config.toml
beta2 = 0.95
warmup_steps = 484
decay_shape = "cos"
MLP neurons of a small language model. Each row is named by its layer, matrix (down: output weights) and neuron, and shows model dimensions 16-143. Each number is 128 + 24 x the weight over its row's rms, rounded and kept within 0 to 255. Numbers have three digits each. A neuron's up and down rows have the sign that makes its largest values positive.
A block is one neuron, or neurons of one layer that tend to fire together. Before each block is what it responds to, as a language model described it from the Wikipedia text at the highest values.

Responds to: Person-role category nouns. Nouns naming a kind of person or party, often capitalized as table headers, award titles or list labels: Athlete, Actor, Winner, Republican.
L2.down35:171207127113131121101118121148122090156120157100175112137110138174130115112109178095102167117130127117133117146101094133134184156146177120127136133129147144069116139103172135165110149120115134131121162150132119129108122120152142121137135094138105109106158132158166130129106133172128149132156141139117120131128139130145139141173129125132096121149141123094121114135143133169130161121108
L2.down66:102076142125132105139136145109114139137150146118137117153145137150134098122157175094126153140151112133172137131118113123110136124121136120151099121119129115152153098139094116113136143128168150130149118130062137135116131148113114126156147148145141110152133120158148096137106123115130133106138122089132141120086123148106123152065128120124190120126104131123146120119165163053150144109121
L2.down84:123129152118122136143137152122107121110115158114144104114125104176117159115100102117115128134172112194112127138141111131106130141128112131170127122138101133111120126122087157154109119141094159130155112160082102088128106124109103121136089092110139121147139088120131139141150144160164137143168114092153121084126138160142114133080157146128151136141130107124170140125097085111137119102095
L2.down86:119110150133140113114146125112130134159103153110152140130141147172164123118105096081139160118141145123161130099079138113135177111138130117170130122115107113083113140128155127110117145124137145142114136142090165091140124125134147114106126137149118101136125114161109113159123127115123122111150140080127154139125159162121114142052137125110153150106133152125138145130143140035154115137118
L2.down99:124074144117145120134149172106115127155135143076099121128103140150121117110143174108139124094161111130138166099104127158120156136136132121158090121121131152144151122155137123160151131133154144121146106125089132098111095129135111112156121129174143123112107105138154108108124119161114144147140132130133128116115133156101122121116103137128134152137130151154115142128152161068145166150124
L2.down131:101136144129111141089116122122160117108129088129133144131127092173165136104135119122135157121094131137134123105133135111110139122097129078114134129138100138117098113084165130115126157119138113140147132122080121127117078126080134127114133120109140153119124144128119129143117166127119163106165130088136141164080123147102105117130118103130187099127134126108112109185163130007142092100131
L2.down186:128124162113144115138149126119125136131135159118125122125105150137143115141106077131128141123110118114109122100075178150139174109122151103142118136154104120143118136136151114117152147084153137170123150139045133088143086151125128119127124129143110133135141133096117121144140092119123131112135112140142125114131138129135111106080126114102170149114128141129130131135157140000133129117130
L2.down196:126159145151116083107134147137108105117142182152134100146126123120141152139136095068117145117150130147174125113124111126107133137139140104167113097120113153121109126073098113146092086125137128124140142143197148132114119134113147128094125122101116144143133147155135117121135153115123137152119110117105124123111112139148115135053112117172130157095161168146142129093141119149182125135096
L2.down236:155132163130101127131117141115098160150144108152155114177145131143153091150119133122136138109136161158162118134118141078143154137126111099162111110160117144119141112105122093122148155136137112137094124131103099143156136107100144160112160160075120133141091119120125121111143124109128158133142133075120153112097130076126119130124134118119160146101155151110110116094116146027147124141143
L2.down270:144106126119162127154126095149124127154134134108136141156132123155133110127148120115122134141150142108157117111114118105120154137132127097120120133163173113130171115123112116116160092070129124170104147123035123125170097126128108121136122139160160150130120106142131113115128098119118140131162121120133148097113142137090101179103136106150148135153098123132139117132137173000136146105155
L2.down292:109121120132178150143112112112136138151159128109123115129128125131125095103112110118170126140140117102159117138095160136085129113108110125159100125136141133131185128144090146122125151140169129126148143107074109113118083115133112176099127119107109139151102127130162097121130124110137142109135138137156158123072118138124099111087132165140170148121111099164091154098123122016145117137147
L2.down322:137121112146120137093152108109159100126122150108137115131134108115117117145101213120115134181141122126161129116121109135153110138140144073129122166133110119139122130150142132108150146124149135112164150127053146115129110121119130132132124187125087112135114119137108081139102135096109146092117157085135121120137108148135130139103107138094181125116122136125141122102134159026135070113140
L2.down453:126181129135138146154107102117094140159166128123166141141123146156119112130167169139161143097153144116173142111036154129117128127115104150130145121128138095076121153129101107121109105147138114141129111129089169110120139107124100143146130116154111104137107127131122104132108147115116097114140155095079106104136127170151111103110154115081091155090120122165161127101129119127099131100112
L2.down471:132116122107109120140141105125112145114121147097128135138132143149153103150144112105150116125116144126121125140120121163114125135167151104133125118102167136136105140103114123167128171128129154093138099150112156135125124114119120141151148132161132143152144103142115131098123135154139136160182149123126137111091120137126126115091111130126132121162122165118127147114147155063140198163136
L2.down490:120151145124134108113120164127119173127148148086135107127127121185155124109142131122117158118157165131198145109109124137148144148110101087146129122123139127140116091156120124164117149099148149138140092141084145103135106108108119139140154169150125147152115122140120132140143116136116146129162116077128157148135112166097100164113114126131204138132118109132150086120163164098163173125113
L2.down499:096126147140088132107142142121121117161147135108130134126128125150160139107139150056126131131147157167130137117109123114138141142119120120165099107144089139146151121143105128157105148127160141107137119116064144102149110136106121130147122147149128153158124129127161119135148167145120151096174136037118124151105127126099118140110100143123160133108126175135132151117118149000133139114149

Responds to: Verb after subject. Fires on the verb right after a subject noun phrase in expository text, mostly have/has (mudpuppies have, alkynes have), also includes or with; weaker on word-final suffixes like -ious, -ated.
L9.down46:141069131160126144101131159119089142131101088146123101118136129141112112151168163173141116130079128144120156128097130078137124124143153160114152176144174114166113105116122138144138139153146089138159152122100110110142126129149132156140144138114141127090123136102119103153103107151133119134146142135159120125110119098149139111214143136125108112132128146125081144120156125145117105134085

Responds to: Year-range en dash. En dashes joining a year to a second year or score, as in 1948–49, 1918–1920, 120–113, plus some month names in dates.
L2.down8:166160137113124133083124102129119148084093104164119153124133150134105144107131078118154118094105164128087129131128111139107137159106140071132128137118140143119128140132145121166128125142139141136134108133113117101159129119148147156135113165085124158093155122136184116157127127120154155128084130119116135111137139114122147142175122076119157130144116164110125115150177101122143151108160
L2.down26:131173152118065129133115128112127092100086097103137153120119133125077163144125105092147100145110157130153152119138122138101110164119151123133109126131146114095123165096110135090123109124104163174147106147122144117146089155108109142142146092099153112112125171084124138143077122125122115148138106151106147168110100121090138105145126139136120086156162090122088128088092086056156110094149
L2.down38:097191143158112162157148073121152146125135127141134115085118115124139111137173105122105137138156150150164126118096095162137144117124121122158163127115089116122156172140121167143098109129136154134146109119061168093141069112162143158143098159147158139118117157090126098116098122127129138115139134155144139146120074074148115104118131112110117124113092115121147086094128076119136193112112
L2.down48:130097129144146105084121137130166117137115119105133157100131085104139092159128140122146117106182079078137147132088122093152131185149175132137115160121116124114116132093101117078143120137114113092089108124108111132113165099119103182161080121105167123176094127117144112156113117105134134112111148156103090158145115117128127160150110132128129104138149127118154135121110157104087171147073
L2.down81:117095119097130139122117123152141102160148107134134124154079152135159110130131096133134113116102132136144119114102097103141102112118141119154160191185158172145080145187152138148123112167083110148117156120131141125124102155106135099118150120093110106130115118131116138183154135131118123131196138157089100144103130149138120110161162159145125174104179097156153132143123114176149132116149
L2.down183:159084119134131134134161125124177159131148135139149123139109162155142101119139157134094162132140124116097083124139125134141152142129079174159107107172105112152150107112112131088119127098115115125148170175021136156137175143136084134127095091169088109132117096124157140141134147151112126116138163077100141142147151138132129136168113116131082128094098167141149123119133133165128135121115
L2.down194:101147120139133123120103141133136131094121167137108125172152094126104145156117112138127121113109158128118089157128143125159095114163110126074084157079149131134119080132137140108126121113150123150134122131066136136123112149110141163162088127120127159142141129111163145149097165103116155091133104142145165127128101092150158134100152083175146138126170115115136122095149126090138120152172
L2.down204:176104111130102094127128098109106141143124100153101154112072159119174136091131109118116092147084115143160110069101127156122160143108110096152127119144119123141123126152129190108125097159143127140098129178107139137125116159108136121096157133084138158136139133086174151100116095137107129126164116121137131143119127137106132106157119116117103130104128168099124086111157133141150140107149
L2.down257:122146140128136148184129137129135105163125117120122116116140141132134137148130135132147169125113157112117149105128125167134120151130114134123147109149129183142155142130137115115110101152120137138134147140000160094133109125141129094147144095144102104123143145092107138116097147159123121120158119152105137145122114159096136128137124140159118115098134156106147123148148108105114147082148
L2.down379:125175132152134163140131159094120132133096099129117151095124147139132163136103118124125141099121136112154153080143116140153155114128146150121158101115101145098114136114107145136160115086157156128137117102154185083094096122146152113140148136130114133114100137147068141088099136137126102136162136103137161117140109142103127119091159174092152147108111122130147137142111142124144164117194
L2.down380:123136118111104134144109141138180141103161154129108140126128155117155148102176106165101119163092136147096145056120153160141127152117120127110119144164124125159140150138111148124121105117119095104164149123179138134133123173178148132106132126122151148110116112137103135089147086126117129130130124119108144081107135158154115106162139141161138142109071181146126089190154094179136127112055
L2.down403:152119134138130120134122098128106114132121122151173103123121118132129123147136178136128126155096132133138106156108129114127149145099166129120134137147132120182122136123110149085141139118123154130120144138179146151150133129133130147118112102072136123157121140110132157143106115142150156158109137182142121144104138122138113120246117146162088134104155135096105132148128085118131130145142
L2.down431:131169118144159128103115127107117146103118106110131136113095125142092134102149115129122111143159094130130135114118166129117143144177108121147144131111106090116107159095114135139142118079180135127109118122162125122136138111159124154125126197166134135135118133143102127127137133120123085103134132094129130125154137100097136135082116164072143109121085105133172138092105148109094123155140
L2.down449:131099126139126141159144143099130112129145135151111138135119137106166143164126091098143137131084095169159147147146161138117120122124121162086136124115080100122106117154084149195102141141159127103151117108118112148136098099138133159136075129130156135124126142110132144115128123141112142151112135120113135114115070141147136114041140155132108085140137129151129088117126157092151136121173
L2.down469:113146152092140153134164150106139149162133149117144125148102156112174114103131164109116152105174147182086153092128126139133147169094135114170095143147148145141113163117103124106142106117151138141120144137072140118111178116135133136132124075139087134099137112097124104134099129153099110131128121112080107156173144142120141141180103139143121107155117144146114151104119113074095133127135
L2.down503:134141133132117140139160086115135132111131113117140133135085132147102142124141120143131145130151142164107159129141115138163122150146122101128128142121121134130119139151100129155132145134123152131143144126000151085127090121122132155124119144130120167125107131132098092133132121113147109118171135129139131116127135124107089132074111113091152118094122128153135150122153145076106121116126

Responds to: Numeric range continuations. Dashes and first digits inside number ranges and paired figures, e.g. 1995–1998, 101–106, 2009-10, mostly in tables; sometimes mid-word pieces.
L9.down34:123121111130122080159161128122132125090123124091116103138112139145117141140158125112125116120123127123149124162116128149132183125126168119126123148098115130139130112131110119143083098125108134132138185152136136107163104117133092129180133079102141172122102091111141162091122103134098140075102162152134148137104112143129085155112148120118111177156191153153123127139120119096162110132149

Responds to: Institution names, quantifiers. Mostly "University" inside institution names (Temple University, University of California), plus quantifier words like other, some, many, several, and Art/Music in names.
L2.down13:147132114136147136123146125137118117112131156152182080108150148123081121105096177127158089105095145099126093140139085140152144134141129164120129141118125131140155133128103168143146091128121093163117123126000119094104123135111104150154112098134129156121127157112141137129118112154110118148121135091089085131145156106114114120147106147110111138116137118116143133154113137125106069140123
L2.down28:116152153149092143170071158097143143151093130115150131158108110128133110143120112106143120159125133143134153148140094122158088145155154112131136107111152107127168093137109190188131071153131151138147124130115123132111109113100141146134155096095121185084148132084127162117113114105129119125104130156102105107147081115107126114080138144153132149080141077136125134143146116168115120124112
L2.down65:132136162148144118118109139150140092150139149156135106102168116160111123122124095082144153137142123141139119129123123107119152146177136110141166164147100151147132113123117154145137144103136160136142139142116144099132113148143136136134113110139132115140141103130168096127119118122139143151144121096124115148111151137115124136044125122124153102096130135148141115132142123069169134138127
L2.down71:127087120149133124125094146063117151139135112116130141145153153134137124105136211098153149132123133127107129111139122117116096110181141090140149151120138143099132145124113145120092133144137158174128157131010121097104139107120114168133128132109144097106124098151136100111128106117111120119113121163140138120123120129125123112148122108070125121119097114163136149147116147047126077167148
L2.down88:132100075117124110122110111123144119130125144123113105127145137120135083131117112163137091154142150106149097077120083134127105126124088151114125110115167125117079114152131109135191133109156088105157107150170129107084097148147138110147174115151152086122117150133124109095168097139113138110123132108128139128144149100140110084108141153086140110144140118149098087097122109148140110115118
L2.down176:169134162112117147119112124096149141132118132145134137115110134149091135131103067118119106128139160119141135121157152120119121137129106088140150154154120121111139105114089150134167156132135153122110089149131151105117090114102113120123121133104134163112152122096136102128145152099139143154131155121110171091137140121139098145085127142125178120153102161114101123138150164011147158111133
L2.down227:074107127141115111141123140135139152156115137124135120098127104125074112137081070130153108145155131129157128142121153139131155148122127130080084128135140121104126133137114085116115133134140130128101120129159097129155122138136141129135110140144101097138150127125143123152146145135133133143126083166131137100115123111094129138099095086142111136088129127140148131123155153000158136110126
L2.down229:168114160105113073132129146120075138095103158129095127110134122147137084150122137122112143092125152146200114124117124101135132135132112113145141124153115144065135126144153123097144138119109122149101114132066164106152117160122135109142115130110122141118115139117105113117123117067116140141117145125097171097138152102121097137061170147171104146143116163097149135138138133110123128109146
L2.down237:138135147123136138121119148142136139158120109123166139082135138135142131129166072108170103125112123110097114153130178120092105136097126120135107148174110106131151132137125142146106111097119179100111118112149113106146119101125141132134119106123152124127099136065179132114137124150145154143133183147110073164111083119137131114131102150171148102128164150128102151119119154021144104105164
L2.down285:121109136132087132134134146155116132150139067172126167133137135129140138124111112136139139106121133138150121128119084106110095119135168141163137135122110137147104127122151152139126170114089130146151158139003121130140131137091107127148148101109124141163107129116136120119121143137137148143144139138151140115110145130132122121099126127131136141129116098137128158144139179056141095124151
L2.down327:125120141113146126158099121096106124109135128134115106127139130127147155097085168069119109125125143129129107138130138131126161145101126099122140138127133124138139129125126141120121154126147122101092170132077147097155088148107136147155117157098125122111113128104135153138125090106149132119130127108152143126103137109136136158140108150126139117092156129136123125103155119000174144133169
L2.down345:150128109097124150132071121153118081157125098146076137124163164124120151145120103098151098152143155141160118137144108127088176115104117093119109143141098066138134087136136130119114105138166141119103115125104150124114166123136132131148150106089106132100122123106132159132130141106084111127115136090133148113117125122145100160096144116145106115156148154126144109095102145059153107118134
L2.down400:140070117124142117112132131103119127125118170128142096134130124142123114122119100128141137152105124142133116115144088109141095124119148121144125150095142132131129138122131127154161096135168112154131132141054133116132076094123103140143115125121148139151098108142117100111099115106164136135132125123138120107105145121123147132163093118111156070116076097128129136146127172037140106166157
L2.down451:114156136125125156177148146121125111150142125144157140160143133152153136132124201087091151161146143134113120111104104135112125123149134108128105102132129128114162160152126182118127164155139144115129136135075109133129153139186121103163166121134093105121121094095112131139087115108130132148137096142141119101134148101143108174132126170133121133113126092125144151128149156030184101110075
L2.down456:162122157111136131136116126153146136154117130120129094102139108172094138125090104110172134144149108133124160124124134123130129154129153112131156117140093125109157134118143103132131151110109148144121126120085173094139119127149141117117112161127110107100123103109150098118134103123133150146165132101137127137118128122127115107065142109131167129141106115119149125115150145014170103081127
L2.down475:132108158100099118106128106139141106124087122130116126132118134140104128141103173098147106132143127126110142129159125120172134134094087093104145122173130120133167109125158127147148155155111120142140071129056146114159151185120156138134123136125132164114148141132121091123129117129119153171125130081149129096110154073160109143095144112134143119161107173138104138132151115084134137084110

Responds to: Mid-word fragments. Fires on inner pieces of split tokens: the 0 in years like 2009 or 2020, and vowel fragments like enti, i, u, Di in credentials, ignition, Diocletian.
L9.down116:142110091125125101131109140103116175148151160149097121124177147155127154105152122151155164117116150152071133158117132148138135124166132122139122130097130146123109112146141125145156147092150146121151148102120124134124117142106119102110162137126110149101128113139153158175157189098103149138113124107106118153156169138162099126074143129091148126118103092108159104111095137101117121109173

Responds to: Colours and word-starts. Colour and metal words such as gold, bronze, black, blue and yellow, plus word-initial pieces like di- (dihedral, diarist), and left.
L2.down3:158116100113183124140154145120109105112130176128129137096141095124137106130100111092147132143175144118106076132167147134129131125098100122091131115107119086111126080134131161104138105138122112082134110122142130202139148136136127150135117112139121169121110175130182179126123117100118166099122094111125158132134110113135132124157106145138139107173180137088098124142137156133144142132186
L2.down6:142114145109095144087117119138138169117138148106132108138161107148118115149121142121135110160115131133168115121176139118134160136161133120159153086095110194144125110069069096135155129140094169117097141147087133102071096123090127111143131129158121105177138142109144134134142138134157112190133107106119127103139169139096073114085097116130170087152119097110132132127135128085129158152087
L2.down40:150089128095144135111153136115141130151122148133095108109151144135117115127127168133134138125154152139150108124140102138159147101107098137181138140082111135122136124113105113155116135139141122138116131140042116095089084130129112127105104100178139136160153148148144129112129115147153144166156140109112120095137141132101094111076122096137173081120072148126136106126145144090161135131098
L2.down69:105113155085156134112123140105088094134097133114094162108157113130127162127125171163170102131123157134120106123141112068119127143119126121135094150096120130093119078124140152094169136142135123121107107113098119136139146166112148132163136125061101133117173096081153112091167165107118165109110139138126126113101129085096104124152091152164173087129102110129137127148129104058121135133145
L2.down100:132157122127160156130151138136104141153112147108135134112129125117116117149125123100157126157143150152126114088141087134167132112130110099175131150132124118109143115105140137156123131130114138121147132116093153109104103129150100119119153138202165167146141138094156146133138127139129088150112152094097124137136112126122140126074120114139124121119156113095144114114135128099150135117123
L2.down116:160134154150112114135181140126139154170167093137079138147126074110176148131150121086091127132143107130122135111097094138126169132073136100121151136143140070134108139150136111129122083108135137111145141124150122139109163165123118109141107094151124143130141129125117096118156161117118152168108123116107120142117113107152139120176121089137145106118162152154114115104115107048140119123095
L2.down223:112131125163117093122142116089151117126101128105094122137139120149114142103168173134128117150095115125134129091124092117141150133113089101154163153134109082111118115154103083138115156143129137090098142133153144164129109158142144143148120151103174108095145121144141133154093120098152130131140105130117120107134120106131145112157140125166124129126139158134142079126120111195146134149157
L2.down255:161074166102134120158118139118167092113120138133091072109127121114135074135161116087139173163098120151128132119142115136112099165084152170165144157147105141147129096125152166121156123135133117143144127188136142130134093143117123116093085143181150122157104129149143120104155112102121133142134157106095106133110157107154143139125126135169094106122155152119148138131107132128182127128131
L2.down313:082101107128134125131116153134146172112095160091063125121159102121144139124127098156156146146123113142149126115142126132134129156129118130130115149116119149131159105177136070117097136146154123131094129124115112125167128169133091116117111085142135110115148124102123166135107127114147107134120118126155079131082116132163162120135139126209156132106173124100149108128104161095147126152143
L2.down387:141136127100128132105136152101136147150080116096154120157115105139124099124130079124121128127123132123153122094113094140095150117165122108150115146106160158114126157133141129136124137127128122142109111136048150129171122150123122144111075130171144161105124131093148119112106174097122134083138128123125139127138102114078122124103162105066133143129129119142098143147137151049128117124156
L2.down399:122054145151160153137121121135123127119109150119120094143115090136121112141094085102119104139122126112130135142131137110132135137092068146139098103153123110144124138189090088138111188151144128131107145150093079119110106130093081132139129118142117089162087093114161127114115108105134095094155128093151112116097111134085139121110139140141176113097118146138083100118158106130154150096134
L2.down406:121127125162104132074120171167141123152096164119134167133134113114111121099121124140094136150138101137128153112124161075144103124126115115143085134127187110106124104106109147131106140123139129153123099099100079138120114154132096150103110147105113137098118133108147122149115122084108160138144131139168103116099144108137119115121112134116153172150168118139106132103152128063136116119130
L2.down439:119178118136130132134116106152135096153110150133136099160132107116089087153136147104127133142101108115107105158103116119122155092101161136116102142137132131129175119108096142113170105143158116123145105143091161142078123135099148133135068089118147113141147152075110100116115098151130085142123133115094082124087113110124160130129090105169147125145110104140113123131130109101142100123105
L2.down442:128081140082145131155136131115115158166132148145090128118184143158167123151140096086121126135117111107122131088164113134128143110118128140161154129135135130134128134112147149160126144128132110131110135131087170130138120146132126104100109125177135130103110114162089136127144138122164126116149125073101157123132143086115131098058140111139141093128136141130110090145126146161154150135150
L2.down452:122138129149137113133100116113151122128095158119117136145152115134121139145138054128154128102151147103147103087100103138114125118114108138143127137166130169096149106124114144155133143124130101157128113130084158092139092148114099118151133141137116131110127114147115137123163146119171138105098113121119191110149095131123129132102161118159117110131161182117113085118198130149141158151148
L2.down467:105128071106126123155105163114130116109130203124114138093117126143124125156129140162119105144166139125123125146133084136114125152142101135148142135096160133116144157128098183137124119130114143122137137171133134163127141142106087120123121114154123133098116122125149151094128134111147162148133150132136100172081112148128109122104130116134076131112087122131117100109132126174153157120134

Responds to: Dashes in number ranges. En dashes and hyphens joining two numbers, mostly year spans like 1880–1969 or 1765–1790, also scores, grades 9–12, and compounds like 500-win.
L7.down151:149089109117179146139139143114164155146135143111129124136134149146095096163144146117098118161142101173132132071146134106104169110139154148144111185140134120137133117150126126120139139136118148153142125117137152122140134156149115120137131096152122133139129115096102140114093114145150121100106143139134140102151129113159130114123116164092121152162112160162116109154138099181131208151119
L7.down278:112103113147099108151122176115147119139168143155145106133120136168109078193148115134134116153136103165146118110128097153158130093145143161104155111132163093134117079153145132099107129135154119138157132110096113138081138148139146102120113130149101144138117130155145118102119102166108170117118096110134166168137130133197095086095152137150120121115160121162174102146119094108082138151163
L7.down483:130093119075110115171104137163102136117141153119110121128127153107091135130099129093149140102153160080137154090099134112102115120115139157120121137118144157109125092140109144105116142121141075120117164098115160070110084164106108168122139131141157136113130166135162154152127114128117152163134132153190130145083160152132104117130165139128109125126148148138153100105103147152132156158125
L7.down487:140025138094138149160103114122155159186157142173123111144150135129131141179119119154142116108104144123180104099159074138156124067090137132156123131121152111133112128115115134114166125118156124132122120133108139099119113166133125126124108115151129141124118118115111115099138135157134130128103123124106132133102149120125124108133148149113105180116106136166131121138149095181078185118099

Responds to: Institution-type head nouns. Final nouns naming an organization type in proper names, such as School, League, Town, Party, Academy, often followed by of; sometimes mid-word pieces.
L7.down42:124111143128106127110109121117115145142131134104136122134144150173108144155155132116126118152152123091122118115133102138102131122141096118138135155144113147153136094104168144132165110111146148096098156124097134109116116109129105094129145144117133164114134171116158112130150121122100114134111119124140122115148121117138143140074090121129158109115092128149092090135167180026150123122113
L7.down68:168142175136108137111071113119115154138153131106129117130134123126123133112138166101101169135148159106139126170105149140130115118123118117158137150153088126121111124120103133136152136134138168136129124150103165147149133139100115137145118125126090112128095142126137106159123120095153164135101124131100125106129132145128117090037112129125154107162106152095166115100120103033156131109125
L7.down72:083137131126164119081093108140129152122103159080140177125096137153129141143090066152127135098127130124122119133120144147115100107140096146088143097113153135103116132135100095103108127139116154206136154155117158163135110155143140106139111176090134137139144125129128152155140142097153132136137127133139173150123135111141151114090100133138163154152145148125145168127123112072108104094158
L7.down176:143127149158117120100139122113186107104140134104132115126157159145149116113096144112154142104087119114151140101131147131160170120120088121123175156109119150127116096126105108159160134119118120177134124136091118134147136142158117174146148152110114135101161113123182093151189133104161143149116150141118142119136132144145150142136116124173192124106117126133135144117137149088165132117140